Part of a small language model's weights: normalized queries and keys.
MLP neurons of a small language model. Each row is named by its layer, matrix (gate and up: input weights) and neuron, and shows model dimensions 144-335. Each number is 128 + 24 x the weight over its row's rms, rounded and kept within 0 to 255. Numbers have three digits each. A neuron's up and down rows have the sign that makes its largest values positive.
After each neuron's rows, "fires on" lists the tokens most often at its 100 highest values on Wikipedia text that the model never trained on.

L11.gate589:119161075183119124111142107079158087077144144106137109117128096117143140130145149059128107128104119128107161139134132191097123161106114129170115150118135235120138092151122119141136067113130110119134146145101116113124138113164097121161135139176087128148088155128118124110131122144106108123120171137101079096139156115147154122134121133136133138097123089132125150160146133129118123108147150083100123152145146101137119127111145100151138155155153173163196107155127113102138121161144090187142150113190081101106125103140140062074125156169130165099127108142129078143147160135140099143
L11.up589:114143057164147120136164150100158137102146111087110093171109131081125141166142154113086106131088086149129167145148081169114142138125127121147128136098131168147168100127130107093097074137108111072151128158121121100134130154090120096159122084175137122140134140115158162141090070160148129160120132132090136131134135101113108102123082151149137122115076109152119107125118121135156101106149123129122080123125136140143136120099140091106148138120130175127147162129152101133154134140119124132157130108177167136142137091134143090104166138128142168144128135173138132179096145108139137123
fires on: "0", "–", "1", "C"

L7.gate544:124145102127129082118115139112107150106129142106103145125188107137151148104129165129177119148118138134158079127102111136079150121093099118126118122180134147122130159098128130149155115097159135093123094149150165179176145129110161106107150160119101149107155111109128095119126166134128156118126115099164115100113123110105142157118152158116165057173101131098142092109141123145133167160152113094133094088125155132156162107108133126116121121120148117147131139119146134173155136116136153160157099192137107131161142140141188082107138103103126094130122127149113146132147068123127072188
L7.up544:102101105099078131122123121154154106112119106154149125125167122122137130155105149121163153146107147102121116148149136147149135076148095117091096138130132104131151144139111153132107142088160151141118115117096118123157168103123099114181133091137110115140123150145084110151120157143126129115166139110149122111111148111117156136107144090066101110117118078152120136111137143130126130138174081085135180154112136094152166104184133121100172113118146103086108163125138100082140146183112147150171129091131151150106097118116151130135082137141122130136126118128096120118135122109152142130
fires on: " ", " |\n", " \"", " |", " or"

L4.gate738:149181096120132110132121111106132174109121097103121073100150099138168145128165140108131128152113134117120136159110128132103175139088103123120149111139085135158187106195140121136129135142154114141144103108129129125129128112115133142138135105155107106143106090127100079094139137165121121134143204137169131124142160139169109161133130147157158147120131127112112116101144117106090099151139143102106105139120130128099128153127159141121149141138118136140168128089164128173129120109071120132174156137168082129141118114154162135134141093102143083065119106144125126142150140113141117172
L4.up738:167124107103117128120125137150126107141135118163143124119142124103124156127111109132130152120149130107076080093175146093136129127136117135147161137140145114129109126147145153127131180125112134149127140094111120124106162137132134109166124100106121117184127169110166103144098142112150143149146130127163138136058100126125128102134147123076124148128145095151080125146083183159098140126149126095160141129130166122103205121133148106138148123066163128136083117121127085159144155129102125138141119129142156150153105101134122152149140123128121122099122122123143130132132165125143111136
fires on: " is", " was", " –", " +", " a"

L7.gate799:133122092117081111137136134117140151149122137063107141112130101128117112183134112147151160134147154143111163129111112114131182120129121123116120110124129154200139137151109124133147133148157153068128108124102099134152107143132163097119100075148138136167115098081125154139113153145123182147129134150159152114160141150128121116179144156131097142139125163149137141073142126138074148142148115140138100122136111097144139155103078170133115118095114148152119141081158126131139125127176106108108134126144068145136138107125138114147124155131099117129100140139156149131142094120160098157
L7.up799:106114150126135144071138138131122141094122152142072123134091104115102169168127101143120079088134145152124096147112163136094129151094121134137174121144122153105153108161135153095122113108105101104157158146134153115142117115173129122148127137158100149137107128106124159142148104108114136141114112153118127096153159140126157140117112126164130100099116135139080068102086127131207113121088123150122112148108151130102088164136124141140135135100154112152169144139158109107112112116086075106100153097176138148139129094090170132147138146125141168134136135177161144122149155128127129120
fires on: " In", "In", " in"

L14.gate385:167120087109133140137161127120172139118111130110146166089083112134142145117116187122109086087128128139128179129138110144120190094106168147129159074124107150120152132137105110117155141155144152142112133110137148116170111114112122106128125116141087079133155132061144134126107113174098135074105140169121088120158166155091153101143104132120107131148100121113121125070112135154097153127101105178111128139104173093105117123125116116105108156080106122174137118136127134120105177122132134144111103096114118147108125155130168105101133136177143124122123114124144150123152125125100057150
L14.up385:125148161102101129122120075129135158118118131116123143116119065115099166146098100168125137125128099092087183135096138125079120150138151138140117150179153157153085142144144144137078169106087135136134159130132112115125114158094189117120140116123137114135106141144151146078102109091124134152107150145145160171146162135162144080140098131171119120118130086117121063060114132113087121138104116161081140134151180109123129162154150099108174146105140111136129147109137109139122101138059123123102166116115112120134113131059158090092105129135114147091152111151080090144145143068112142132
fires on: " in", " by"

L4.gate739:130152117131138097142116146131115132148111116178137067113164110120085139119127116140086125156100141137107157099178124152136127140142094102148129186123116149140134146107088114124129121147133132124138144115114132130125145118085152095121118113095169151116146139114126102120127134128149161170128144153135127147151133148111145121146132138159150108084131126105154129108136134080116172136150122108122171089109127107106120140183156119068118131124146137151106128138146109112112108126109092116162137162081082136138148115124087156137133144122108124113105160115153105164117143116107113130
L4.up739:139107127104100140122073132102114091103132128122132090127118110155091131167138139130130120133145102136129093171120154132147168101132115135131151060098131134157111077119081145090125144121096125137121118138134066160138134115124099161106146079102133131130098156124129104121111165129119124125126106141099137143131101086125131125165117131083107129149119159120144094101149168117139106131102138138149128158094114121148132126122132119107162176119125145130134136123151126118131138140158161133131101119135172122164138128135131113135082136109128090148116119144135116135115131126167121106
fires on: "-", "%", "=", " He", " played"

L14.gate862:091179091107132137137143102088143174105118112100146112123097128166137187100130144119120121130118103149144111140172132148128170100106081176117113100133108159092162114101161138146131128136128105159141128121154110112145085112081135154119137119116111109155095147103113145140078141111099165130120124109115118128162129150106128104108136148132156102103121167139151145109143125146175107180103132087058091103179196130121126120120120070119160150125105125144120119102125103149129133128137149121133089130106139101152096144133151157090157136109153098118134148127133129162164180069117154146
L14.up862:121098156142110128149103084139142123129138168133134099161166104063113047109110103140121107122117142116139140125119113109108138132137098112092146125078132119167083151152133135137072072141108140161088123125138133168114172157155128090126136143098146114071150113129160071089111100142152116148135147157139126127098160150139135159156107147144110157130158099152126141129091103132128132109121132134122136144089150091145101178100123151167118126133146149106088139142151091090136143169127092136107160151125154121120137109165091127115127124142118114153127127134159123157111092135110136111
fires on: "2", "0", "1", "9", "6"

L10.gate468:141129107086109179187151133095110182152122104106116102112169150187151128099110152118111099148143122131134073158143130130097161142128081149130146122117098124147153156130113148125176171115123093095134098109120171130150142087117075103128131115146098117127139123151120096135126116123106066095089129099166159119129080137142147094144181126117109161127137114115135163079143126158117105164147122140122123135147150162150127135112143129147146151122148106131082149098102167131115160135155099147126092133118122146081126129154136137131111150091141109144105077098071138121106143153132084149
L10.up468:149137114119080101123137096125110099144132111111123126161115116112126147171091172108119171085157139082123137145113116133104139103133111103153111139150111117144143084116117107084121175071181155171119140122079138092159097111117121073145147118136132123125137134109132145148116133073141123117145132162105163131156135129132149123119118098124134144099110107162099113114160158141160111101184106098086155122119111106142132126144129107134159114093134131091148131066109121102099126135117098102166123147127143125137132134157152105108147098107120111107167079159113112154128119140129163126
fires on: "\n", " (", " |\n", " |"

L14.gate100:165071137148119129112128114144153095133106129137153136134156150088124107129097135153148126142098146176162143111100139161102116109106144138128146107103115145117143134158138146136120096133091191125155097120157141112154148179118144121100125144106116154173073137126112141109181135121109135127125115140116086106101127139108138127130127111121117082096135131176124132121132069112125096124124098135140068139130141120129136124152091139086137097097114127105135105121121136125118066135123078141138203136107150149119137083148102139159117123119140115079147168137151086151147111139090117130
L14.up100:120108146181116092110114129137120079130111117116150156123147160097139137102136145089138120132122128134131116134103129160081152086099166109104159116137087145136188129159178147122142103112121119153107128144097162122112131143121159112107152135108095105162105120136149089126114130129105157086119111066111118124159104162147118108116129090142116119152132137148112156114120135181139131109115155153145094130132161109125155129137126109110113097126162127102159161137123151130094131107112129158120137164161132078088133087176118127141120076120136077084140119157095125142178112121078112120
fires on: " \""

L14.gate944:159116133125091151117128125076104115157144127092151170074164146148100162109144126095126143113108122120149119120112124125118122169139107182117099149120118148122142150162183143128108125120116091122105094124114123110107114153108129120174138143155117119151133117131119101105094124144127125113118129124171124129113132126104111119131127160137146121082178146142133109120143123136177120119119153123114080113079145155147130176145182122176137138119124201130141144098121120133123141122088118122145138163169093143099162151166118138133147129117103166066108127120196146102150108084143165104
L14.up944:109146136118120159110114104118093089138115134063169104129151101101121094112160119125082141166075090144105116127101116090081126189124116163150149133103161119133137126201130108129119126092116160119145165137146170134078138136110093114134106104089111138119151105110128162113156077123189109193094152119123098145128142111105103127144096147144156167134147147167157143158120132095146091106117125155110108117106128123119170127114098090159112135169121144090118150097088095109138128172094071150138142104102130099164156156113107108152120125150118155090160106121167123097124145148176143124
fires on: "1", "9", " Fig", "p"

L11.gate523:164108094145145128157152159100155118165098121099107104145137160122135088097139135138194098163078114136138129127140123163172130136150092128096079080133152139133164100189150136136152108133157153115140113084193122144150187088116152073123098146136140123119075076150105114127114126177138168099130114129119125141115193146110118131144114129095128112133126166110121133146107134122150104133164147105123098102119130116151141158188107155161146080130090145119125126156157183146142123138128128158155115123149168186121131092126119136144102102105113117112112178173092102103131138120105147133
L11.up523:134131112142117139158129123122169147135141099146150150134134133096141113072115123110132108121078127105141159151091147143137123124094091136117137113159121123113143109149106179141140092142155088118115106119176144119165095125131127133142135133128122131136099133100127113180107117149153099121148119129131114150121135102128128158137143116091133061144132135125131112149096118144161159108165131147132101165134118109185160121127164165134138118116131125099123066138146167106136091135166135150133099154138101147128154113140132162141157093102128121100117121102133121140116126119127103130
fires on: ",", " (", ".", "),", ")"

L10.gate954:103097097149116133142108127106107122114138123155077076105104111159102175150144126118130092181101129135113116161139145141130196140114145115164079104119079142155121104111133168156136165135136142109126161096136109123105127130121118140161139133174125134161133131125141124150141142135113091127113116138132180157112133099112151065141118114108115101117101137163113144127122166171173123147115118143123116119141120155134172172084113142149105143121128135151164173111138148153112148125182109103120150146120153118104148158164133096118128169112121174131118148150114112128143109138203126131
L10.up954:110136137119119086126158105128136078114169126134091141133171136111129104109133131114116119142148117123145147119211099096122164165147095102103145157126121155136122137112116121141083158146136118137134154144094119134113107116160141122106137136125110131100151141154152141120114143128120068142102137104068067155134119124132136123124125085119096117068152137116101143132108167150160135109147141098140140151120140156156162107112151109103129117144097158127125140136139105093114144143082132145122085118124105117115151171104122120118098137137117159137141115081153106126100079159145093130
fires on: "–", "1", "/", " also", "2", "."

L13.gate482:127128128151116127123113103118112083107075104162137144133146137112099123149164126162108105138130131127126128138096113141123145126087145121167140113133137130133131108134169126139119121168097097105120152138128169136122092134153105132056135135126132115152098074118129178174094129118142132121104137124107135131167170118079137107167081156175153119138129154163103132149151101120149138143129134135138107158147133179129148097106128088102157126138106095108149136064153151135111134101132125147118107131140130151117161085138154125111141108139110130119122121132150166106119102136107156130
L13.up482:116132151146138120108126155133109115092135127114118138153106149162131165119132145141080121130124094123100135065141119114155098121105122127110151145163137125112167153137129157090148156118119115096114157150098105081128129119116137131135102158107134158161046154152148122107110111107162093138113112154107114133159113115107131119143095184134148142159111095158085086112119148120150129106101114103118097177118125139129128110088140140157130137109133052111170159170161136097142172152102157064111097137133172138112103114159083178177100138100126160133111161110102109088104111124101174112
fires on: "9", " ", "8", "un"

L7.gate844:150135092149149117123115123105151132107124148127159127121080131092102115106135112130101093119154122126119125123096087150134140164092119126166147119166102142121179188137166120128118121141168138148142155133157175126130118124142124136126138089096115126117120143113136141112152125132103137154170109146127166111171183125108110113153158137173133158130108173176121095149102109147179126091097137179102071148148147101104137141120107120131124144091118108143155157097154101137138148144150109105111142159097105127131137163183156149118139102108112122148122123121129164122163133108110104165
L7.up844:122106135114100146101133131140136092146103106141067165136128133135100126116151147126115142095119132145126081147156143092148135086099156102116099132140147119130086124110115074135114132120124070102169118131102122134140141123130161070124134127117160114130079118131146126158105130130117112096121082119107119133125088137108139108145119151147154133091100064135138116125141103118139147128119156140118111132138132122127129056135172083118129163138151117116108160148110142094107148096109116138141154131138139124119103099133093129147085189120154172145116141090060107136134131116159111109
fires on: "5", "9", "6", "7", "4", "8"

L13.gate143:162175130120130141155121158149129143116129115111138114121134114116153165161106126127137182112130161144151122147101122114132156169129109138097112176097105088130151134173084153135105123138158166075150149118155134165136150107092159129115124131113125089130128160123098093132123143152124139121139089114176120159150128133130113118132144163114095090150102136081179140105118079128116138137091121107086140145132173094127163133088163184129052128157129121124149129107098110163151125117180146147155151118130148139110135138112149099105129132147093090107167147160144092150148132122131139156
L13.up143:121113151159125124124140179140070148173131103110130084155162081139133149101085105124111166085123111111093124122117106099122107096135090120131141141129133107158133168145175147112147135159144126143160115168138118137112129068117143138191135114116133107106138137138162125113139144129155091148096166131141166152165119096124125111151154128138133130188146099113082099129128120158139117125122123103145114116146150096106157136143111101125100191126167107117083108110169109141141096153136089113142153133139150125130094136083111123155173165097121122120119085109093150143149147096113122094
fires on: " was", " were", " is", " been", " be"

L11.gate133:098144067114135135181127162097129129128141119136174098140184092152141106097126117138133135152079147131106083162084111139078117143109078125132140147104092133136170098130108150157123077120141164126139122126174105114109159133120129130123102097111111121150120148139138144091145131164147162148120162079136118112144175142123113133127107151101179099143131142114162114139164155156150093168181118103125098099181100117133127190157140162131127113113127100166138160115155104145128174109147101159150119114128152170121112134124165136124132158097118105143133118135103147088120192131155146166
L11.up133:078136092120118131169124146100146092174125110130126123144138106120121150142093115098149058147092098083113090148121102119128107127176174111145142143126090172155117121131092095113152131144118100131114152157090130112107151157104112118122125118105147104139103139132172162147098137151132103154127140106137138124149136093138121094140128165157134147096116136133159150160157114122115087089144138150090098136186119095147123127112148077089175145111099146107155154096149108142115167125121102121092112127114115080154099121138161136149111121111114126137109099101110134088123120160120132152
fires on: "1", "-", "3", "0", "2"

L7.gate347:120140139088107110118080111118150092128096126110087164117183083148155105122129147149129148153104123168122115135169134158115129106150114140116132130179119119165103133129119151119118077120185115089168122122136141103149160117167123116134127137143141104134125114121120105116127140108166110145142130058132137119100146097178140119115112118088136140121128120126155147110151116171171143140183127103117112083131078175163110159187144104116147117109130120144128119139139124122141085136093110158166124120163114114141098128077124103101184115134123131104103183168101131109143155122098162128
L7.up347:115101114128072129128088119086130150128162101118155145107147102127155107091119143127136112144123127134125139144138154117125139123127147170126089112119154151125082155134133143126144147125064144141125137079133130117137125160158089168157135131122152129164155110114118147183131147108182131149145100139139103132128147140151134147131130117148149102168123153117123133114148096152144099144136091148171126144112104144160135120117088147165148114108153155104131117150155132141106128168127090131141103141121128131092109101121068143107131081136114117109120122140145155110154157166092127136
fires on: ",", " and", ")"

L11.gate157:083142102140178127132085153105139129127137141154098101135082128083145117112143118123127089149087115123107161149122121159122108201089120142131161125148095128113136143136128088162118107118133097099159114120127112157138138123151118111128118095119084133100122148129154115077103127160147142152110145136148130109123143121112131091148098135093140103100103135098128109111131101128100152097155136135168126159144100148126133123102100126177130111146122132158131132138141111146153124154157113157134134115177100128137143142113177119093151125134129157159138109154102082119117129088123119170
L11.up157:088152093154069128123127131104155095127096146106119112135128107155095108110168178149102104148108107122169123115129120123131124142133111109168097138138118185145146129108112119142145139120094084113113170165164132106109155130117077144144150102099139145181133151144132149161088134155143141146118144150085116114197115158135132125163111156131120146129118177123130145140156122141131098185133145122065097104124099118131111107102146097098137153140123154144168136086139149105110139151107105158058121149126118061133119108123145112122172168120129126116142134096126112159131095151110137149
fires on: "1", "9", "8", "0", " "

L11.gate953:121156068162105132106126152126109078117139095089151150122140111126089130120167112133167135124125081115117127088148128169099130114097071133117133074143159135127124134114138135146150102126121125132143098111129118111122159077102150131141101088154111132112087092120115116136156164167106121095099147112129146069113139115100145201156145123104153128117125142132106112093117128138118124114188100102108142064112145140132112158121171083126125159132122170179135101124140183126105108147141096177136129117118133164097106172148144128125110149133101138171145126133124157132177129102126107112
L11.up953:105164104131116099134165083137124160136089091156152134170123080087175087110121116097142129147169150105113117119121118096136151173131102129113148164150101105110129167113112104131124106167117115150108108139111138150137107139099145128121104054163111130126133110115092085131127093129135108096165118157136121126115100137070136122176162108179127116157147138141125122138176136116086147130171095120145139126128112166118164137088087138162126111137134140145117095129165182109118134154164123117124140139138103152096162135119148108121108114177096098166145053070113107142107120176125092133
fires on: "2", " with", "0", " that", "3", "4"

L10.gate837:090127078150082140129137121082164110097141106134148119093150099152111153135155143060127078142112084158166119146187133152139131156119121146172111123185162167171145081086145117157129132162143108104124168136153140092107165138214133118117120142129101113142175136133132109140101111178140109142158122116125174147148127095083128116109131163117109123140140071144111106103138134126134145145181095091134125126113084132155141133156118148120119136117114091106150098120120105129125135115135129124117092128128134146105112165099110152117133146098121122085095139154098139123134106110145130135
L10.up837:090138134126132097120175124137147097134131108169133137140125168108168133110114122098140132123135153137145120137123137118132116110146094145107069144125144115114108144106126112130093146138174122134122155157156109108109128139083160145084122157140155118072121138091138144143118153109112121136095133130111167140120116094092147105154129129170092134151107127155110126130095113106172094090134133116084093154148148135117111103092125137109147129086099089164119114134156128119119161180118124129105041116131143164118141078121110160140140104115140126098077157123179161133135105179141113149
fires on: ")", ".", "1", " to", " film"

L11.gate617:124149108145091124140077115108131094135071149119129104120120128154132157130145123106146092116051104126137081131139100180113130123131105132162075156112142131137142087124095141143144092091064116155155132119102105150118137084110122114105138113125146120159078115117103106136145150156123156144131115093113159157130152154127119145125130146116150049090161117114074129133138122140160106167145144082095135092174111096097124116177157109132147147126152127121135147086166147099106143124125126193144117126170145121088127122132123103088111125114136132123133130179087127117156154158121084146
L11.up617:123115114134136117127152135122141138138082086164118097129169137134098132144112143130090078127093106134119082152116103101142174163167142101137133158121085120121114130088108115146136158150108094111129123102117112168148090111101122130093135120140147110103105111116153123122083184125173123125141139112113181157114145140119119154136152113154121122115141140137099146153143117149161108150143167137122102134143103144083144102104156121088158148130107134115124146080177118116129121124136155140127121118104098077117152154116172142120145097130113106137157128137097129117150138170106082161
fires on: "1", "0", "2", "7", "6", "9"

L4.gate424:170110140104141118156152144106144130129151142135135095107135131123140126085113076105124135148098115106115169177155137107107100141157112139113127121136136127122091145146088081125102105145100121115103147157128125111122131080150109127123128123139157103156150083136105138168100119146132123088118087126121106124141112152115114075140133108117129131105105139159152160140167151183091135127127106137100109168144138105159138088178132103111095137186135129150103052123125080148128157147153091133074118159105112139132117194115132129129134137126148123121080105106163084135158120115107110115
L4.up424:143151123184107154119112143104098115103102109130113125141121178097097092132161138114079131101155125132136123164134175145130149091113111118093195135142097146120143152124155113134126115148120120128136101085124112124125139127132117143088132084168111138122126119129150075101114120143124140159090173123125110136117114090154130089131140161121155123142102117079079118142081101077121139139152143112138178116109072126115130119153126152167124097088116145093155122136087170122136178124134143132132134125134152129101111150143100125159167142108159103135149099152111159088096149144131137138
fires on: " place", "===\n", ":", " recorded", " Arena", " leg"

L9.gate652:153117087115122161104113172129137112127135136131079117151154117130112192139108111130139156118087088146121159122147118159094114139113158119153110136133158143133125116075143101102123124104089114104125115136118078140136153121112154117146144127128141121165105131098117177109136134146134095122134150109101108094108140114135106167103121146107123172113157087114127131094159130147183097136167136115087111109150125143159149113120179094098153131105125141101126122110094120135137118189120059158138120126147118115096148126119126107093120125131133114141154120105129139135130129124141085133
L9.up652:090119135153096081092141130111169148105147056102107106141133129107144156122141151087109116139150155112100110134129136120150145134143162086135149141152122150151132151116130107105118128148138091166130110171155138094101124092129116137143135094132144111159130126104119129130117107119130150133080141132111082138165121146104112127143143155164146107096120133143102144168124147129090107141161140126091127157101148122110121118097188073111143172156115135104162125099153118092112114134160155117119143128129097096125137154123127175145081134124162104110173178099109110155108094151128103140
fires on: ",", "1", "0", "4"

L10.gate979:132149119151151151115158155159136136099112169094136150072108149167155130123149119113177106103116124088154149125155097135104092104102149139118111118143106146154161111169119127129177121162149128132107143126134114125126130120101123066149131120137110117094106072129131100151168138138063098101106150117143153114141152130109147120158143124121139127120119104122114117102098176151148180118099082088124115102136158150133128143167154126110118141148117111175170133118133172118158134138098175126175132114158166140149124142139136113107106127115113172168096132121107134130098095099089106148
L10.up979:103129178124109086099154118158164097103109133117137176142171126088140117119125169112122131123129132142179153117132117126104119144106127130079103138093098050079143149106150092133131151135098077133103170144127115141117093120123103121174131121111163120098157140144143098142075117141141132108148112152136105143105116142091136114140169142141131125124134128103105094142083106138123137180114171053167139133133131115107153116098151127163091135137149156129088112099153130129137128160140138146118109104159109115135151131107120166060137140142126101147119136150119161139110106169106161118
fires on: "1", "9", "8", "0", "2"

L11.gate271:116118126136124115140119124103136110137122154100086100123126098164121105122130116127179098155138096168143141115134136153107160124101112130171115125129115187147177164134120107161134123144136120082119141150151153143098146144124187134099110138123144131102081107131151148112121136134100099144137142139135132153134133147154146108134127140116123163107137108122159102136137119180131119189129130069128140103120095143141148147205164104122067154125154155125127134107110113169124096097139118125096165147123140115151094125139139124122169158120117163124138152182112108134147156099107129169
L11.up271:107116118154139149154128145118125109098167129150092142117166093123125141173147143146105089125144105119113080141136136136137127129137111110151156143147152148102128102115094121164148135173126121101110145216129137147090092114185134157089122096117136144152118104132168090122133153132119116160132128142074145136169113147122135090149083127114140104084134113117100080145166142152115113128132126120131174133148154153113148110111159135095115146177165130105169149099136155126151102131124132092147156122153162094160116141136168085126121152133131133134140131148128164146100111168134106146
fires on: "-", " ", "1", "2"

L14.gate376:131139144121124155184147161074128131165128137138141110121099147131157143145129135115118141146089089164138148080146084145141157132138144115117112098126101160149148127115104123148118131154136121129110126081098127115131115143107132107095153153147091107131113108141137115129130119119160124128145082111111126122130153151146107099129119128090123170102085165133126115095118086142145148131172130118105095131148128128099180126120164151162104141108153118120158127132108137114130140172104121156124109134140139109109073159153130112109096102129100141112125155159114140160122141132144117129
L14.up376:100135140136133146143179133115172135152117152097100173147120120108184130156155145133130133118147085139129151114162118119113121120096126140113118101147152138165167107128140098104090124153153104109114124110100105106150107100140135103085157158147136118118127133146139152115136110127142143156115142098102114119136190110094139145103101131075143178097115149152096097105092135110107126132149127093121128170090131096149166138148140163138109122155132128098162128113098162104131097179089116170102096100117103069094119152137123122112114122168126152101153136120113107159144123104095132099
fires on: " ", ",", "1", "9", "2"

L11.gate389:153113123118086139182168153103116134113143172134116143076099121140122148130131111149160112183117141108127114102125126123125126140127154186149108096096134152145141069133112122141139131109127166115171171074152183103159135145096135146126152125190113151100120101098148122121134138149149128129147143108150115118129177168104128083108161139101162134129089129100156113102147086151157133115140100138134107092169159176121099133172069153118126090083123152164134095146134116178127130141144135095131146135137136189141123163098113103119122126127124136132044127145134172145148187079118141109
L11.up389:101069136105091114143135120131116115107137122155119169111114144089081146140136116133175155109123135061137102131083167130123104141162142148112116126139149132141123121150117127120124137110156139137139151127097173120136115157108114128180128160154132108120166165115175104129093158117146151134137135122146161168152127141108161111090113112123150147106153119110121105137112118156137107095131111120147154123127177197134124135127092133138156099089157136104130127138104134152145120114126168110128122108126168150129148140102137098117116107100132131142130112112090138159127198092129168076
fires on: ",", "-", " and", " |", " directed", " led"

L7.gate388:119104094085103095169094146071090169171112120172140111129123170138060141131111080159132093138141091128124130127143124119162119128142071119162134139138163160131154113140086193120142102094091149132141158101166107095127140093129112132120082088149117116137124128140097112125151100151135174144104133125163177098088113134138093138136146154099135162109139156145148105128127158119148130128171105134126105151147101183163100153127089163125154134119123124121107141165133084123133129127166118100119092145106156166125131097163111155107099143081100106104133119103127120124117158161162131146
L7.up388:119120124134121117092122131126166108127142135178139150147161101149092109079110097138134121146117153159152127110090106117082071116100129114114091159148140143110127158121113163135114120102166105100117151167175137110164107106124164182124103148117150100107153123115136152121100111147081086185157067063120133135147139096113089166108132126113129092118127119163085114134111103125204113144112134127124111145117133088166071103110147136129118140090144119128125111138128133099111098139111108103130108110147127152104092097111116185130141140134135164119092124159152141107145145149128145115
fires on: " (", "),", ")", "\n", "\n\n"

L14.gate778:137132121163117126153102143112113137145133167131127115085104111128154167157121163130157128130125146130123118170131148170106123178088124116120170163131126127150131118136150128156117111133154180107180153128126149131140085136060127144100105112126095122141158169119127117116098107140167106131131149142168102149126110096146132118118161152122113104123127123119113134110101127109164132148116134133075117143123151105105122176137156131127101129083060090133111121141054112153133148109150125142163122081154117171121131128146208076108142163162122135087118120130133126142167136094170152136
L14.up778:148116118103117094168126122117081144121137147113152167108142123134122168164137090077142152125128129145108139159112148145116140154177120103127157133141153132159140156096134151152147141103110103140128113145097161092137150136141156117165158139151133103136102173148152115137172171096120146144122156113128120158095171125173125128124111162159098120071128091142122122142097094160098105130153125104164109120087094145169120113165170150110151158110133170120124161103102100137126114093114155153138179140115147143121071141115120172141114071076123135145164155158143111130116145144142147126
fires on: " was", " were", " being"

L13.gate301:155143123108102113165109143121116131163125125089107109111153109151151116118137115138137110150148137129110062124130108116127147125135116133134105105148137132140140142120084125118103149165176111123141131122102107155135132124153127097122101144081121095135135089128099099170149143146114135126100116072155144141116115103119115085137190126160143151132103126098146160120161118137091170138149118114128127085144132145135153161140099138140140136128169109141132121107143135103131094079152158161140097097125109130125130140139130148156101101103130080109147112105073113158177112136115118110
L13.up301:064122155140117120125088155139165093070100138133170141128093120085136153127149136124060081109085067122122140155106128155154130158060148116172146131180182131084123113110116130121125133126090092157163126143136098101121150096115090077178121137128096133187083140136131134118153138111151118117132100134119114151132126125111154105129134134150131105112142092170126076137130127101137141081132096120083121131103191115076126128110144110154170158084133078125129152139126139109146194151092098118154120121150111152140139127155105139109144136132137183127106087132129118095147115123088163122
fires on: "1", "9", "8", "2"

L11.gate273:097136103173158110148120114136121133127124134082126084111092125140147115163138138124120144167115155108109134133122084141124139150085160134155135148129115116112133115134123119115147111138107162135127135120172055129124160146081144122091101122085142124173103147119120127092129145143148096140092094128141104112177143135113144111132124143156071137142103106114162128083079132115146089169141093125149088107129175097111124134122148169115102135147134122133136115080138121176147130090123157141130137111162102127103105137110120106083094147110099126149147171124108119110151156153151099161
L11.up273:107137167175105113135140153126137093133145141160140127116094146134151146139146144120119142132137141112108164142082105132111122125088110094159068151150173125147116145160135146112125166156103082132172053132132093128130111140136151127170120140100126130136126103137165138150103110172122117140078084155126130092163146132106136112145144164142100147091098118134153124113113094071108111072124103135090106128129135115071116137104150139148109174109123135081104175112193107112128164070094123106101100127124087141118089128122152159139134113115126150141148142125117094125120100146167146126
fires on: " was", " were", "1"

L11.gate268:166125134133105137158150159099139151120142152132106151083112160129123156123136092109123125124142153129149129131141137143114147146084143130125112139109081155129173101112122134142152133088084135076137142133115134125119140080127147138104155129135116146110117103122171072105081132132178177143139119100064146124133191126145099119136124159105151134148140156096131108123153109160125099120161120129165137112100119139103141158096161133121152087120133144177138125117066109130117120110170130118119125148143155151144127140090130101167184138163091141119134115158111119173142147097076121116
L11.up268:136081158121108127153150161102115117126128135166121122132128131074111125118101143118091125136167131112093168135132121160131118125125103135159172151158149165127133139109141143071115114123134122116099179145113109114135115103127152144114164111153088137156136113111102151191137116122140120146161177165093185103116092163144160145100128097089167099093177096142133084136141135140099140111113136184123110085101165131151131071147118164123208154115097130127167194131125095121131146156088112119166123138093114120154115155151117146123146139109167089100104132123142118136129118094118146089
fires on: " K", " S", "-", " and"